config = dict(
    num_hidden_layers=14,
    hidden_size=384,
    vocab_size=8192,
    hidden_act='swiglu',
    positions='rope',
    schedule='wsd',
    decay_shape='linear',
    max_seq_len=2048,
)
MLP neurons of a small language model. Each row is named by its layer, matrix (gate and up: input weights) and neuron, and shows model dimensions 64-255. Each number is 500 + 50 x the weight over its row's rms, rounded and kept within 0 to 999. Numbers have three digits each. A neuron's up and down rows have the sign that makes its largest values positive.
After each neuron's rows, "fires after" lists the tokens most often just before its 100 highest values on Wikipedia text that the model never trained on. A number after a token or word is its count.

L10.gate1287:556555530504428521541419500547459569486538380492490493537565596589528477385473395546485478549563513494424531503473531525420450523488506435406466498472501475517532463418475516602468549550501510474546540613503579510514495456457419518554542512407501532507474507444488387443554480480535566532510407507519488528510491504512567526546425522468436616507533426522563483471497473471458521444499568464432562511496494499507435396501495464498470537522446489441533524494384543468484533496454587521548503467618456481434648488495503538568519496598506547516447560528469552490490458427563479468
L10.up1287:575499564531423413473560486488503449526514494489553514613469547534419537510554448482493547551591520457529492455486541438633490374532592513562482568471521482493444509361559471473514571456513449511555522502479587381562555475540537526424593421555430615476457456450494438486515505481498473515493489455469449548519492429571549502450473552554438496552479533538458488517486490556514570448508543466448503562479502493593462519514529516501554444554481452428388607546514550433588569536482472500518581466518527510548550434545515475471529450537415525465517445573403591392519483471471550530
fires after: "=" 41, " =" 9, "." 8, " and" 5, "," 4

L8.gate828:429556441507535485541467448668455565515499469526510518440461560488462520558530491446503465463406525483511543512420562486533500475502523493434490520597434504404446563508438536521500460550483502470504556496484599468424580524533568421432493605535561548436523534506436497487478438503471461555482422572470427461466528498514455526454497480538496552477436489525485559525430490530463470529546470646455461478479544471573514475467529576545456509505517445474526516538589536403547512539482523453542504439482512443623577427564512594451485505446522447413550537483560603501528444590493498479
L8.up828:494454476518473523526469460551504493509470480526627498462495595504540476472520507548490534424412500483524555571487658479537508513502482461415523488533520527432459475583548478512498473521444553490535507468560562449351588476505517407382523589558542504397541513523491453509492464547536528488474499483459420479493546482500473521558481509498515561494460436527526474495447465507462533499471468546452432500422534417528469473462470494526565533454548533506525514478533524471437504468513478563573514530500493626570487411553440563430495508517550450487538528468511597532522422608514570440
fires after: "\n\n" 73, "\n" 6

L9.gate880:528494437434488446508429491468500455503512422467480403569442349467465488536539479483480529375596434503442493496373503543499509472583476492489503483459522502573428480522577503440469476468495445511543623457508513455511579516502480484477469507553492493469537529439496387491539458414557456445458474517437619554519538470537537551525508514553482466465563504578461526543477551516523575558601508457535425571550471439509517490558488493488485402461522511519502445511482510503487499437438562419451476496411509545493574550523521471528495486477555499458561403472583504487499497502519434496
L9.up880:572446505487508528469462482533436508581509503524450447498563434580508482530555497570527451470525419501384542562530578524485569553537479520455505527535565448515426531479483569482437494548483476506496545491548406477497440470543496580440551468575518543608484410552464569529465519537547637463475543519547460542524567448540487479579465593465449533505460516494479428488503504501498524396504503504497501467587558527476483411476555507495461476547509532412522500549458451514407455490531475493508505561513607521474529457492575546525566580464415455461425426375482457609360451420507555453
fires after: "=" 52, " was" 9, "," 4

L9.gate1319:585505441537539553475454497415495502407503544494508398490589447476489577454553599491544454465522578528503547505400461475437448573526511525405461462535530465460361557497625504571527449503523513471490457469503531525506582516480502477501458530516420557555492507602513492431582453617458485472538469482507468539571583452538510463535496503449431534401457572530528490430462578463499515522509424435456502563568462536549451438503419472493504513487454538545521601536543510462474461416447533494539465445607446516460627492465522541520550502472460473529468423452528482475502468547463464520
L9.up1319:504513443480469522417574459540466532478525483513452652544432529354450526611467491501506612483541502512492550529532471413562484357542483550522471437550455542476537411508552505532480446484491544496469555456546470469461502501463500542449588503373488481505465625499508570494452459416487506510534483450544506501503474536549563518472563551602490477569534470500438455495531489586541408479564435543495499540548524509549501507542489514500468486491540456502476525514482510501482474580470460496471462456436531465556484553424573453460424518535559551594560638513481411543557616510571505490
fires after: "-" 48, " in" 6, "|" 5, "s" 4

L8.gate1322:627568383525457538492632524552486517506463463620614500448432499548486628516509400514496476474548617535427592536565502461556481540464510445420614453497455639485404486440485515538419539528524404563405551515486501467579480516530535565499558550495405614478500449534467508558458556535471459510432514500491411532418506612546529535432503506558480499629481529427519470510477492441523490539500533533519433554467561525561529438598487444465438592522455476478442485494511530539416417492512577494539479547458574527482431434522439431586449517523434526519537519507547521486538526530489495471
L8.up1322:493436530535492428507481404486482539461545521440452428560516470523488474531479497526455573543480459467454451505521487491525596489558507444512525441501511487486514544452433488497496514518553546548516508528573459477564502509451489426531505497532608526414483633509529470454565495457380491455511507472437546511459533530442554616483446528492506583476591442440488490581524535515600473562572409502481501597466589485507534590551558512545514468547475511555427485464378394581397483445559509515502610510539497451427632490573555503562465503528537462491478561586522453499537573571499569477
fires after: "-" 98

L9.gate548:516550544490523545461426468441602535472505550481558396560391451580518415467666508568542421470545511423483434544474543562469483477423487594493496512484517586519496578465393542545520452493529530495493432472458484457448384492453529531494530546392514481617517490456397561544498466536514472502511466533488500471486465503585582489484488563619559449484444455448505534454533483559417503537525475484575578540491543410507483558524550512505509434441515526505519525519494522475466572537609453611507543552621457527437434497498493444582438444484545541511497501547545472470440493482415627568
L9.up548:467435576588489494567481472476574561536550470470448525571455440507529522442466511440537465498570438429453493459435519608456541526558485537512504377479452534546584520512563517458523499459488590526497441448563515419488513517478514630440581545421485510478500575545521451641388558449450513520480524450506528596468454478590451471523471477507494476527461497468481530518607504610477478534545506547459483515527506492413538516467559455576491560410431462547495524574514560489461454471456363521469606562503523466458599450533445456531485481497456416514513452512515550519500496497507537526
fires after: "=" 63, "′" 4

L9.gate100:474536493403516524458405502587523503561494476437450434461427528392567406499510569543470590544457548528523491520443442443539490548494452557466523511557497484559514488498412523435569546512519554484596448531403543498497488477532460447548454564505463621498510603475375388422470476515535546551521432430472535567498548507531472434598444515504493501567531555377592407488528553542426544522415514506440466503563571522495530542557543506415510523486482505549437496477446509529405572510510521480517477482482492553510554475530527419551555494547519525454442456488577532554505496478487438592
L9.up100:534560511487445550456473520410478520508568501516535502470532478524559408472471466509599522560454502525446536443484536530544488421530468503536346505562418525534517489453596449434483529528584518561617516452489444478525605478481423434430492576508607475478482548521393489509503568447507466508436493504573533460531470557510529583558421416480499504484603511528571575538416453507423458496584417417425484485641567468516525474571523388412477574527528540550393471582477547531643494409502507496606565535396471508517509497481487494570452543435540426477522487522509537524457454516515528491
fires after: "=" 76, "\n" 4

L9.gate1071:508489589407534409579471491525440517512512531429509430403412564528545485411421447470518393475394631501562470539507554476457524373454553514490532444436468517486440466549471495478404488488457489520583446529550614564413491476508429458519509456536473468450501529471530525433499519575476509505481436437350433564510624548531465427520472571453458493552465512538511474508492518486521492544392473384539479534469531511515504490502496475452535492507494514505504491439512506489452473432580519497520498546541567583461480472389472521493474497458513570499436514445540408568456487529502446517
L9.up1071:433502485469422432505510535527492565525545533399538435554564426559560535556464534506582470597512409538496519447553469433602512558522530469553542462587434564434526426569446541511450446434524620403456472546485447525574521450567603578469526480479545529521430525541547486398599523485564508534452516530539450423445473527456576525514503540518507488443510547480487480442533510417438504471452496535459529562552441542498458468501536521469487499445555509441576433479493567578562603516516442463511604466542520442478440447600546502503537489476464498580424467506515620467499398497523499474
fires after: " |" 32, "=" 19, " the" 6

L6.gate693:629489568529445460429540460601563465499509500546404422527453497445398459542413552564581513515535541595499539445530510510545457523517513422469506462490548588408525470468498605524493529564403525594536501462445511483396549483607552566537493493413445579521548461527437529575471522539540517518503517416450479595475460528509565586525518460522543492465497547452485451550506440449456509448508524434548593610485544460528459561587539496483493477474505542433530445528514446521422570524538507485495449488346467579576387602472544495477517552561561451519494516539509512502481494467508586434
L6.up693:428499543537493509545582435562482574476535495512552457514527503503550480512572544477460500507527440377518570494466453546497456548483513540516466408511580493520536473469485480497495509556458452562471554447388589460527516469471471580475518439404466581565451578484441453436490604429477467372501525531515620438580442523505483535545563451531477548478571535453499515468564489552439536442559558509461442476472494441549554610624433477568493440505500489448468490445493465549551414490449531526523477533491434564494402446596459491536527492556554445545528490479486562473559455604521578533
fires after: "=" 50, " =" 14

L10.gate1456:444442464512518444442563427482508450461545477568562573559586519491436469505445495453511562543463491502393385486489575408537509463354484484486481485514521519525424620545473545493472452469521432466464523535467497420453507506522531593524476462461451509479621483498466453450461427613473563518377415450491502502503500479504480524434478536527518458504565479372445502535535518580477521449452517491493537522411491492584490482423532440466440490429533476532498471528488518437485436442466483484480489441542537526503430584562460476532430458626534466516494356521470515451537514468470494575
L10.up1456:329466585595521423535531436408599558472549577546517543485382598508509492495375486540494563444547404522544452505423559439497547541401512466536505463505552404540454539477503530525541475488584520448488508486558458503536457551466504584571531470505471515491519485464558462445542492450483576577480638447524415490526471477543504521573464446478581446435462431496432547513505553455474519530524554500481512484613506510479492526476479463460552567500474460614433524513515477470537469372534435517470478444550476491479547557486503485476484500551470494507529395527540519458532436550485509462
fires after: " the" 21, " at" 17, "–" 9, " At" 7, " in" 5, " of" 4

L9.gate368:432388479577494532494407457460459532490511394564479495453586529416534530525554509524495501508460432454469571545537533509487494541397525476455484526566577442535436465401452536546510440572561558425465485482453463398458530500444515567405437544550473542476446411528514520524551507433500499469529507497388427420500429567432453493434433518504542581505529489486517484454555434410446531527540528554481466441483428477542488499533529593477506501528569480435496579619497515499480484436507517528604482403545445519477537452514479566479548537484549485495483527538557497459509547518603472500
L9.up368:489460457512541491492409527501471520472555571562504486589504538509530399491365512468449545449592559405418437549492500523387592440498448518438502583489471421421434445454448472537500435573466485494494454531404516425466468490418475480531435497461442461577475526477559427421465436507489518499464497484537461432487472483533487454484512481577452376501395481426605510452553506425501538472510474485463502454523431553431583495484587510468419533459578562421471416532502591470414529443530549488523516464622494565526522405607527517475603485527476471570430507519514467491606485554576579474
fires after: "\n\n" 100

L8.gate8:484582510504558525521465497457564550565495574502472419537509407568572527601536483480522475462510533474424496479584464497478444485511464551564427439456579490481639511443618503471409426512469497580541410556472628536456511496533573421416536600450463445446505519546517454491507543582446505570521489532546508529538412559501551510507461554513487484545537492514597478470582592505483486493477529420497442492462484482542544485464482568524562450553509523421610464492558432435436510488564484605491591495503543531393505494507519480558591570526555507381407565434425537387503464503507509561
L8.up8:600583529540512470493492407529490508558517568498352480567483485518494565462459594499552533532545504459606442470561487480485540554452478480480532433571485512459414393480499535593494479508599525610489457465537515518519541535532504510387525370453519462525537522545537478526483542546491621469493509536467436397432569579554522551494503582450566553442440534504521419511565460499420480493534552537528571535461367523505456549491529437486518525517431515513484519491471514458546542563488563487498536396533536385556510523570515453398553512491500508541492560612524525437491530502551497484
fires after: "-" 87, " |" 5

L8.gate1133:527467491447388494510383485529511469544559448530467542457566486411492499517568558529459476542449522470581466515507497579435513481530453536459481533438478574559437456475526527588457407545457539548451461499432558496502451557526445481493586450575427524427568596605452544559414542505642496493564461527485461527482520419526478418552524551424547492469500459566518447541496412538498453447524532465572491520499560466444465484431486508438372503515558578507481463457528492499482487535611557540521517514399532569507532554509459528442472556516393509486440472540467582382513501599532498454
L8.up1133:440466614367547627425467540502563534581480526493528457521537559588534514547450545480477388575481502509433502496441455535491407516452483415485548410613445439485497481491489498544458474474509512459511544372533398407530435530579531524460477564464499523442552478490514440457498447438492523532488468503502525457536502482561573469409458425589532549484484527474638585479502527516508486563491444495503523513431466460364519614528485427538497485576473458493515492453404542587557508528506582456451525546526556504500497543496404549436429533408461488468548491492534513493547433526497575538
fires after: "\n" 67, " |" 8, "-" 4

L8.gate1437:458540548549455416536508484552541531425539473536442515543487466510563490598565506556474530539580510464401426461575518456456539404539537546557438567467516451585492487586541621610470510467500567439481549465451538510511530472405474491505466575452498528545535462514495546510525527505575539475466491510535523515521507503530560542483514492545575444545488448487460498526419517461427585489588556501484509472514472513502508500536461505470596422480490504459490507581482481516466465443414536513514485455506504486571599462485435520489529545398612452524540517405471452431512529504505412542
L8.up1437:527568534598525509429458501526501602550509418554481654494536523545558491564563550462549471465459624538428520534489531532488459518442528460426430444442545496522493557461469451549536449533572575418499521405469559538498562499563449490481511506498582502501497464486353457517526503494466357524497442492528506499491452568535624437482559584547378447580523436497562520506474489547515493511513460381505550501401543440507482540488517490541467523499489496451432518557532440507487604496512524487542450536473493542498483451566537480471423503522511594530432420510482430428436522475496465523
fires after: "=" 46, "-" 29, " =" 13

L9.gate1223:524427494544473484594506506560435514506539437472540479493512506542493484559557567531494559418532478537491528514436529611457455506482553423455524487422536606479467454526494511409461517520441529531494421456342571483523509552559496651425496469503536561511562504579464511456481477488524545462546521462508530541527509508532499486462515459480489484504469622477498415572433468529504488512532577414496542566423564449539536490510469480471465454572502462492458446618505476500532574600589552518446449434521578453524506528515590580473525452480485459516412487488461537483443570463545523483
L9.up1223:512420460539516470486479496410475488494531490535474497540508502538586489529488356486514452426540539459491509466516562507555612522593544466496555519604531548446515591554443491506596474441525480533557502469529508526530468467562573429442577552549477611500507541414481490517463592557528524527399465462464464522490469493493605459529416456557433520495493554515448530549497429485458534550475487523510390477558529437503492524499574467520558455516526508428434574414567521445538502476471564500507580483446557490480409599482570518471421454571421492552475566494467544426452464495509509448
fires after: "-" 25, "\n\n" 19, "\n" 17, " |" 11, "=" 6

L9.gate1508:442446477540444460434487492503412532467456607611510523511505475537404558559456399491470508499557500393568505505536527491496542535401470527500512450486498495529434430500482437568550456531515480553419571419479577458391519524635489604559440513581448532474501441503472449475418446541457453486516509482462468560462426457579508546464576498479489402379441531461499474442553463514480525509510442494435578515514536518480419600527530554574504439520479450458568396496559516490465468485475477463480498400485504545457552533504523511411450458427566502544457372503385514477542504442577525509
L9.up1508:542394552534549557543491542535496634378476693528466566537514525539478530470511484595434516431547502433431463431476445497584426449545429482547533551542371460508517424501615500552495580540555541577525502420557488488441434435485475531554513452481470604540475487500417496521450489550527443498534523468460440490460473554519580543457456484559516596452501475487478471504537554483594470510494421482422563495577484473535481480574483554585440499458533517497592441391431517594514474494504535541411504526498598588529450454490555458453482531577554494526466488612586500493548438453540553480
fires after: " of" 25, "." 20, "," 7, "s" 7, " in" 5, " on" 5

L9.gate167:522444480464528464481509449555447552427468522535463437440438432493525512505483557474443594463464491464581514513426517406472519487536501398458536464542479494499441500522466502570435500471614465455498449443480507456416524476477564497482495486440554482495570495493455536508425454523559506519541494506409481527498343498485477532556578475555471561441528485496445625443462508490517463478467458467491459561508533471576592458467492451517458499466617459420522466479562530612401421419454593568586477462504545472503562458530395470474468453529506455434476495485509550423565484457539520558
L9.up167:510473565535556563524515475474508458527439554470542423573467479444454480594499375491422511404461511466553459431493504529529493543503475487503530556496507532489467535607557526442471502528519509468486548473471484433499513470543553514563550492551521509509462505488473505539493567559521453505508469495470511444407593492456490481473513470562510523648488482384511570509411434491459408449521432532468539467546412460454457487528625519485468509539522507505399502508595619590475505506437564620551512491533538486425612457529477548434484454417520474450453566481522548527447414463494507512
fires after: "\n\n" 94

L9.gate732:518460501394502501540482471582547410435511353453523521465541533578539461606528553497450537431425399423492447493457441509493502482536527346507577512524474447524455436530410553533556533537481499530472607509473520479448528523469511528421489424449517547526458468436548473490554447520424425460441461503472468550466490518417585569523495503489549584502462487448511537486507510512495547595527557564474454551438475416460467556600547478485323539511534548509437522506520542490486461477582498391507521477648605500440551466470418586495537407504459550522468540525412517533510438540502446506
L9.up732:529476473439524519540454493459525533446423477614537575476506487566504406530532412504496492433553471496471466460465481561539423461514433483418556563574522500488562401597463463502488478364472411471477485451527554531405560525509587459506520496592454538529517525387560552603446549552449515498562453421401445509494478464432415552406578441536433610529527472427578505571503521501441456477527458528454486534402464475537570516537466502456469480513571501423391430565471593448493543533459469351460511552515557541470525407538537547504481440582517476454471466480526482426514568580458467487
fires after: "\n\n" 93, ")" 4

L8.gate1390:504540477566519490509497385519515541515505564594496517672510479492472435602484531557468483573454397467531446452469477482456488454545436374422517441465457412519564549496513501480530570485462534492515488426417542416491519482512602530429547479591503520475528459499464538423557529455540351485446513491500505528467456440476499541471523582535533475528474515526498540464578525482468461469464507484646526470438599552544532545483530510583440482493547501483537497451519480537502415482522450515468549596392561518443552558518512425534455483503578439486519494424389538502572424433435469466
L8.up1390:552525376475558428548423457569447495496530503599470454502392557465520536547478443521550482460502491521459524420493524575404486492570500508532461556511491582418380542541524471448509544538515529487521499487537536440516409384505487499432465404462507530537501378531534495509502499394478500559500470504448447422523472491428592504581525526507403536570466577457570437547523565473496429444477562576521541540508404510539484517476598535386473540531526471472482424453527523485544495557548494611546483438456548477505470472544588562390530482580515503439557434491496581497464474589570471546
fires after: "-" 52, "|" 27, "\n" 11

L9.gate1047:527453480548506534582476550529445597497440531471488537476534501467519507526406448477506539422537464431521535473330537449498526408548520391478556561572545433430438480445578506499509479523541471463483501538465508523491553469464476495436480480568659577535478517498489497488699532498477465504451536538526404476551552487572616553489445502475519595477446498505543434431567560495485508569493495568479572391459535519495482468510525465546442442440549505511556522473507496503491492532544564483478493510480613444478517459569458451506512410470523559412509448424522543525562441611446535513
L9.up1047:518486478538575568482377523463427433525433497553602495496501460547492487549510503414397508540470463498505491429392441417528461557517630484541517608568533573513445521564517516533473511483407585462506521478541453464465509495513508523507543421531480477516500530484498507502544438513501517523432393483467402347393549499520440508383534421423490468595497432427516520403476439461485578504566530584500497476410390530535492474574525491504486530502473490440470559541568554495555487475515476450443526523559500599451473518534490529489505491535429487444491466440510505436464376487548498493
fires after: "\n\n" 80, ")" 5

L10.gate228:560539452492441397414512542483516525472527475594533542473550493468440532503522430574531516398553534464520572449514508464428487511565481469515563513492520513478447567565504560579496448577499599519538506558494478445534628535490547459529466560537455523534499528427450500598561434469474542518560602498441510534490536527440521395436484561537428544560468472563444485480539504470435546403547546528469587597527512469529530455540572402535515486466546551549517495455586503452438450514511562494482465482442488529511455552484456591617514474550430562479507503561491552502501471350545519461
L10.up228:472483596473514465454493475516483467464529532578513493447455571566477433510478436461314456523469526436521409513483537493427443510487516545404471488533430446551495463538420485495517522531512485542430590510492573450497473503496542542486546460536564544485534464423492523552548478443522477653503550569483480446580450477553534466407580461529537433544477560537472580521507423516503479536514533513530516513542438412538485436449473578450531453453477470413455473528469567559447559457464432560566518511461578533529453592514480558433455497503424435437525505381479529475521471509472502588
fires after: " |" 38, "|" 34, "=" 11, ":" 4

L9.gate918:537616450430521521421420529400457494541527482531486478550438524463542498556493436518508495572554531544574500596499568575382446434592398537453475451565434474534506449524524478500441508490533438523613427490472490567552481514508549500562398451482522398595507499509551434435540469514564505471507499434462518525476541389517527504441504549574558502493516440490506426449553461473515538453553531530567553486459422545490434535521508459509426446419610530466455543472462572538473541516490520555541504537504375543495502486460477427520512472496452554427560507538458446533511509419474593523
L9.up918:564468551498587537484458565519473599458588608588526477513563455450461499455532493581572500396488454473512467428500425520523442482578439548524487503418508466590497471463541541450426477593513436439549441543565484529494482450509483485449446486434521518550522505383488528554469490537491514511436541466477465475482541491478454423462533457460535508497500505439454524556424518572497505458536442490477438442442553527491444489409530495494499462422505480471413584539502525532484459517575457533529493416618626381516476532525466323645432554604554533462465533485475511497554524491539369513
fires after: "=" 60, " =" 15

L10.gate693:505472500507495633469532538422407567430505463562584506462474493549515537472468465491440493390493509485531539440434595459388600388477481479516466494433488498511497483522547446457551482434535498522583584459484496511520462367494486445479520496414544531465491539514420450549434488598539464527407520550461538559463546529500563547466563589492524565507488516515503463503456532482422537626449530432443493490592596528546475484497436447491483525537530504430492615482492508436562587481412517508578426488537557464486577580533528518563513458519508429477516494510504555543437488532445541458
L10.up693:513500488532477469470500524517493579493456476471531542451387501452486497446530500579409517462431460473450591482501525581451522479436562488467602426471447505440548489556421487428514507472570557483534578532566565409461469440472568532455556560532580514611572538600482529527533509529449446410420541502471460514478544490496482570469548519485496512477497471460521503552440487497538530603405527452430513426458588500564451369458527515456571439557562395495406483467466499533575532409456430537445441532480543498508501525380548489510491501432472570428597466477527464511488509523508443394
fires after: "," 57, " 9" 5, ")" 5

L9.gate1387:599583529598579508475535514509450526429554516494496386446486504541499545411489465467556442475485544490510586540536516434508544439606631509498557492481480433505565595601436447488428538539481472488595440538461480472463560531579474514472475466488494557588435574541535508481394476466555455489438416564499566504488532429459579532440514525461463415497464432509500504455553537479534520420504488447465463560508509579509559546555596427472456489476501563550526509507484460453515564548417427461515497472544518516512455475459522576496478484496488472425476502492485550497549539421413544485
L9.up1387:512541520511470489552546489498589565473533515499540523501539545484436521560443506499484524552560509438485536569583494587421501498478464505584592453445608532471503497475494548514492448527468455476525421469504580473560498552436447494499451438454462558509421434558492450451490532494530411384474482582549533461480381491440548588460473515500501413519544520470554515518702502557482427578483513517485564559462548485530514492565516550537467462495527496497551453565520450450524415528390444495521447486551463568541408534458500521515493371579509544499476491461453415532441513614464537464
fires after: "=" 55, " =" 17

L9.gate1431:562556554438517501503513572423465554427439441544526509563494585582497548571534491380503484498469452475520417533495488470470487574523361569530433514516478510495503502531463362546558465493477565459477562566539379546437472569489446579458521489551506462515477536464526432451490506422610475497456479398454505587427469379536475437485471501469477557564496539459419467498398597531435555554553581514491488462578530444548429549538484547557527415459556499407475513395487477549481502509516540573574552459546549469573497516472512428565553466394484514488461524560538433544477567534546505604
L9.up1431:507582607592580437585483540495438456521573449516584520466578555432524501471527544492601570485469537491491525436509534505516490429508518424463516479449505448503439523471523447373485520520502513574558457464500484460622531421593484445427558516494457455530449566566417449510531522541524437443488488425471491475579529460470489507561541528434448460475518414506535487459459488499530532530432535466454494524445595524525538470445557458460541505555492407485543576597481512527543563459451629456630576565581549426525550482478530469542515437439510519520528456458431504418529467395496476493
fires after: "=" 49, " =" 21, ")" 5

L9.gate585:499568503504503515436477482483425489538475477466523507526553472572477458493603527534457491502394539591554528504457501468421455532454456511497523551486443464570446412530508532449535419468529558586601526529461487474510507467487610565455567546511423546535403564478470470490457535534617577441530460466480508553543453495520522641505569546468496455454425495389465552417572522545504511465463575529477526480570464416491569587451604463525566508463510485567490514524467522411467503481395484486491521493434444537377456491422570483481535455568511525485490458533468515556578453556484482455
L9.up585:500402452529560460464398509489499555594409528545498503523515525645547559566582445430511439479497498458445514515458560516439507494512550526539523521462456532470503545629454574512400493466531525403457426563536436559484495543517559506543548487530509462513465506443554503492488615557609552538499606626517513491478530490565495599450498516482480485512503508516539489570501612595444549368506594518446532517566438563477438501459449453545528516532519536559485493451439520484507500489526506442441508452462557509550426458475525443406466509467537409555519486492517441473499490488469546379
fires after: "=" 35, " =" 11, " by" 4

L8.gate292:480529502547451427446422454546527495528509485552597490450466566445523501445551491515452530559390497522591580574420687525534478469495548528501521463607542480466477554569447542550531458514487437485507539473447504470385562512508550449429595627554539554363576502495537501467602435535497496474553508516456501451484519467443538552483409494509492601556366500553568495510447497568433463448478463624483474509497512484565455531527564553523486461437511475490513535509506567473469531477529500475535576521518539505535552465578468570421474480567490451515526509465529590535538422581574506458
L8.up292:495539489563491462479428498575485500500505474537592443455473610486489478481533503512463554516440581452533527540432513538515486509505539435445517515537562513522428455527479534473464422534440460468563533502522465460408613484438531509476494541547499516401524519454465484584507515532521517505482509483482379504426536466527550562544472432478522572512452437470503442535462424538488514546512424611477445526558448421477504602571492466552513472409520530466483550568597534456500518471545499526535556498563523588544525395569500592455524422543473404458502466457514557552541357635521530406
fires after: "\n\n" 93

L10.gate583:547438500442501479411561555574519561423536594586450555570481463505476455601537461568501554544469502447475453505416531525545533517480437494474451536503464455587509547511491546590462530489559461470516526503482580471502503512544511627548548539519598507528468422437490461577484548530507506626512573482496481519419505513520523505507511468555474428518531566508414551493446583497462442517429463486489553532559488532525434560467429483469433456483420411498445552477446483502425480455386686531544464489554503464511433456530466498509547516417457570448567482509474508539514467495477422517
L10.up583:557577570561569469391498587512466488486509526473546502552484475432550523483508555481478561511593412466485464493524491436435565378508543470508456526466485482546496493495416502520503527487517466488551517407406453539449475473531583429502453412446472498557620486571411417557512533500393492523565550540418521424477461589489492498437447426518556426456595396503379536461577586496417455516464466487526542567547566467550542535503534551563565438549501442426378572523430413544475493449490572571495566531549409578520501559568508455581480462483522486525500535462445503496451509382548541525
fires after: "–" 26, "19" 24, "-" 12

L9.gate850:464411479437475451483550408524516466447625495582510432521550391575546523544503536496519493413492520410580486542536466438563518443496479416507492588531485510520550468465501453475414499464452455517425466512519505412445485538379506490463527471565472480531427467479516512530503508470533550519610562494492407558588497570548553439539537536569486541547525501387450469569492511533498493508508570609487478536424397485476551508469488445520464481561523503506496587482542519458502469518508557594537498486485504498433483486593380508526487552457525536436550517605515384492609551455449552467
L9.up850:504432448396474519430498475517511502445478536460517486422446395489444475476473444501494427560545418510525526530535617452513477488498470439437421483630489561512516542460498526473571537517569483408413503441457487517570443525619540515466545555469626585554564511488532470488504414449548491540504411506486474465495455534479579410489438468434501565559468462469534567447537456448531572464511431536433529557491576500458522404435460497469384567521492540516482499456530581508480482514447562545544516529442410486486450493575507549531507411494433515477530471539470529554480526541557523525
fires after: "-" 86

L8.gate606:600430464521434447480544558487507504516400548482528548540533459528487489495495502552486465446500419483459537451514455486483551542507477479512462501404480399528524542508428474522526435365531536519557525490504462424390472462555476445516539512548545475518552479559543538525458484454438521439441553478491460462472502479551431476522538488471449483424516439470416549509498535464479554446541436537482605555590498456481501527316502475563529479477516507603537504556446525507552536496522495452495509506508463506569416437474469514587614443466519551490479434498507476607495476507532437541
L8.up606:458410464537492544524476479451567520533439536422533574456445522456465496455505500553537417425494425532529442471491624502585537541493467528433583580413475416533513466471481439465429537461521378456533554551535485521481577528520568538576511568492541505480522461494414564588429662526458375524541482475510513516512499569529475516481504556552448546473506462433458499499501471473583529448538451471447591533570433560582540426452476490495493496439483452502573465525610497473562543539503519489533530527454415583539525530526560522442458405565421568505515433531546473547444523426523458473
fires after: " of" 13, " under" 12, "'" 11, " in" 10, " In" 7, " to" 6

L6.gate759:504526462471528454523439530545541573427494495599521536431542531430538391474453455484463476553543481466472561603512488527564574477427503411483536534577423504377528504485464522507451434509570449421400407482481450561472501490522489434516535499584443527526419522403509554463608492459486368545491575547529508517544524500421515483466502506580538557499567472591543569545483529464467588573426408572575604550479546531643469564528568553601494505442459411495451507471540493483550498499539521527488477428430484529575498507428452405490559469438516488460444468512463531468534433509510528482
L6.up759:459475464443543453508489487503526570376483507609477499600432611458581545499480410514504567494473483435422524436540459461528525440432458564462437448580494474445474469486497453461508547460420542443379473430492474507453449506444458522518524455581478418511455612476525417494485491454464431547487512484447455496577520564497493446540459447554563576562482478460541461555487572464393569627410494545486432584547467578533488434493456518547552389441490400538548500487528449497433479521492474551544533497422543552439503376477452570355489552527426512520505366483493507646529486420543563501
fires after: "\n\n" 50, " the" 9

L9.gate524:569401485501470515501460558503400564500553496508563458491526486490586567527452531553522512447449561488556549436397425503482576534507525414411520592535505526569368433536497441547514491521431513480472516448425512396426481465449550506448527497512459496503479453530439526630465516529487386599488516451507513498419512479434535560461453472524442521473461443502560536436467565561499608510442532477472463559508418427498474548493521572481547497451593481400544606592531557476568474521556533542574569543553452578507562454523475532480469514525499436489452524406494497532502502487519493448
L9.up524:477442500528543449451434536470479505524418506486555534491512533571529516475538543514479550482470526368572516518431460449510555591528474515447431524569443453548407519546541455477574462431455502542478482485482456390433546592547481488506448507529451502450488526512528488561511533518518455480477626495407524457437561477479517491393588485516506476436574548408538493464522511453493527534465404519501455506536422540417536404627432547540460459455605543508521472422553575442490490517520530412463454529569509518515513486588485499421525542510570405520623521499591525494590465529525611482
fires after: "\n\n" 98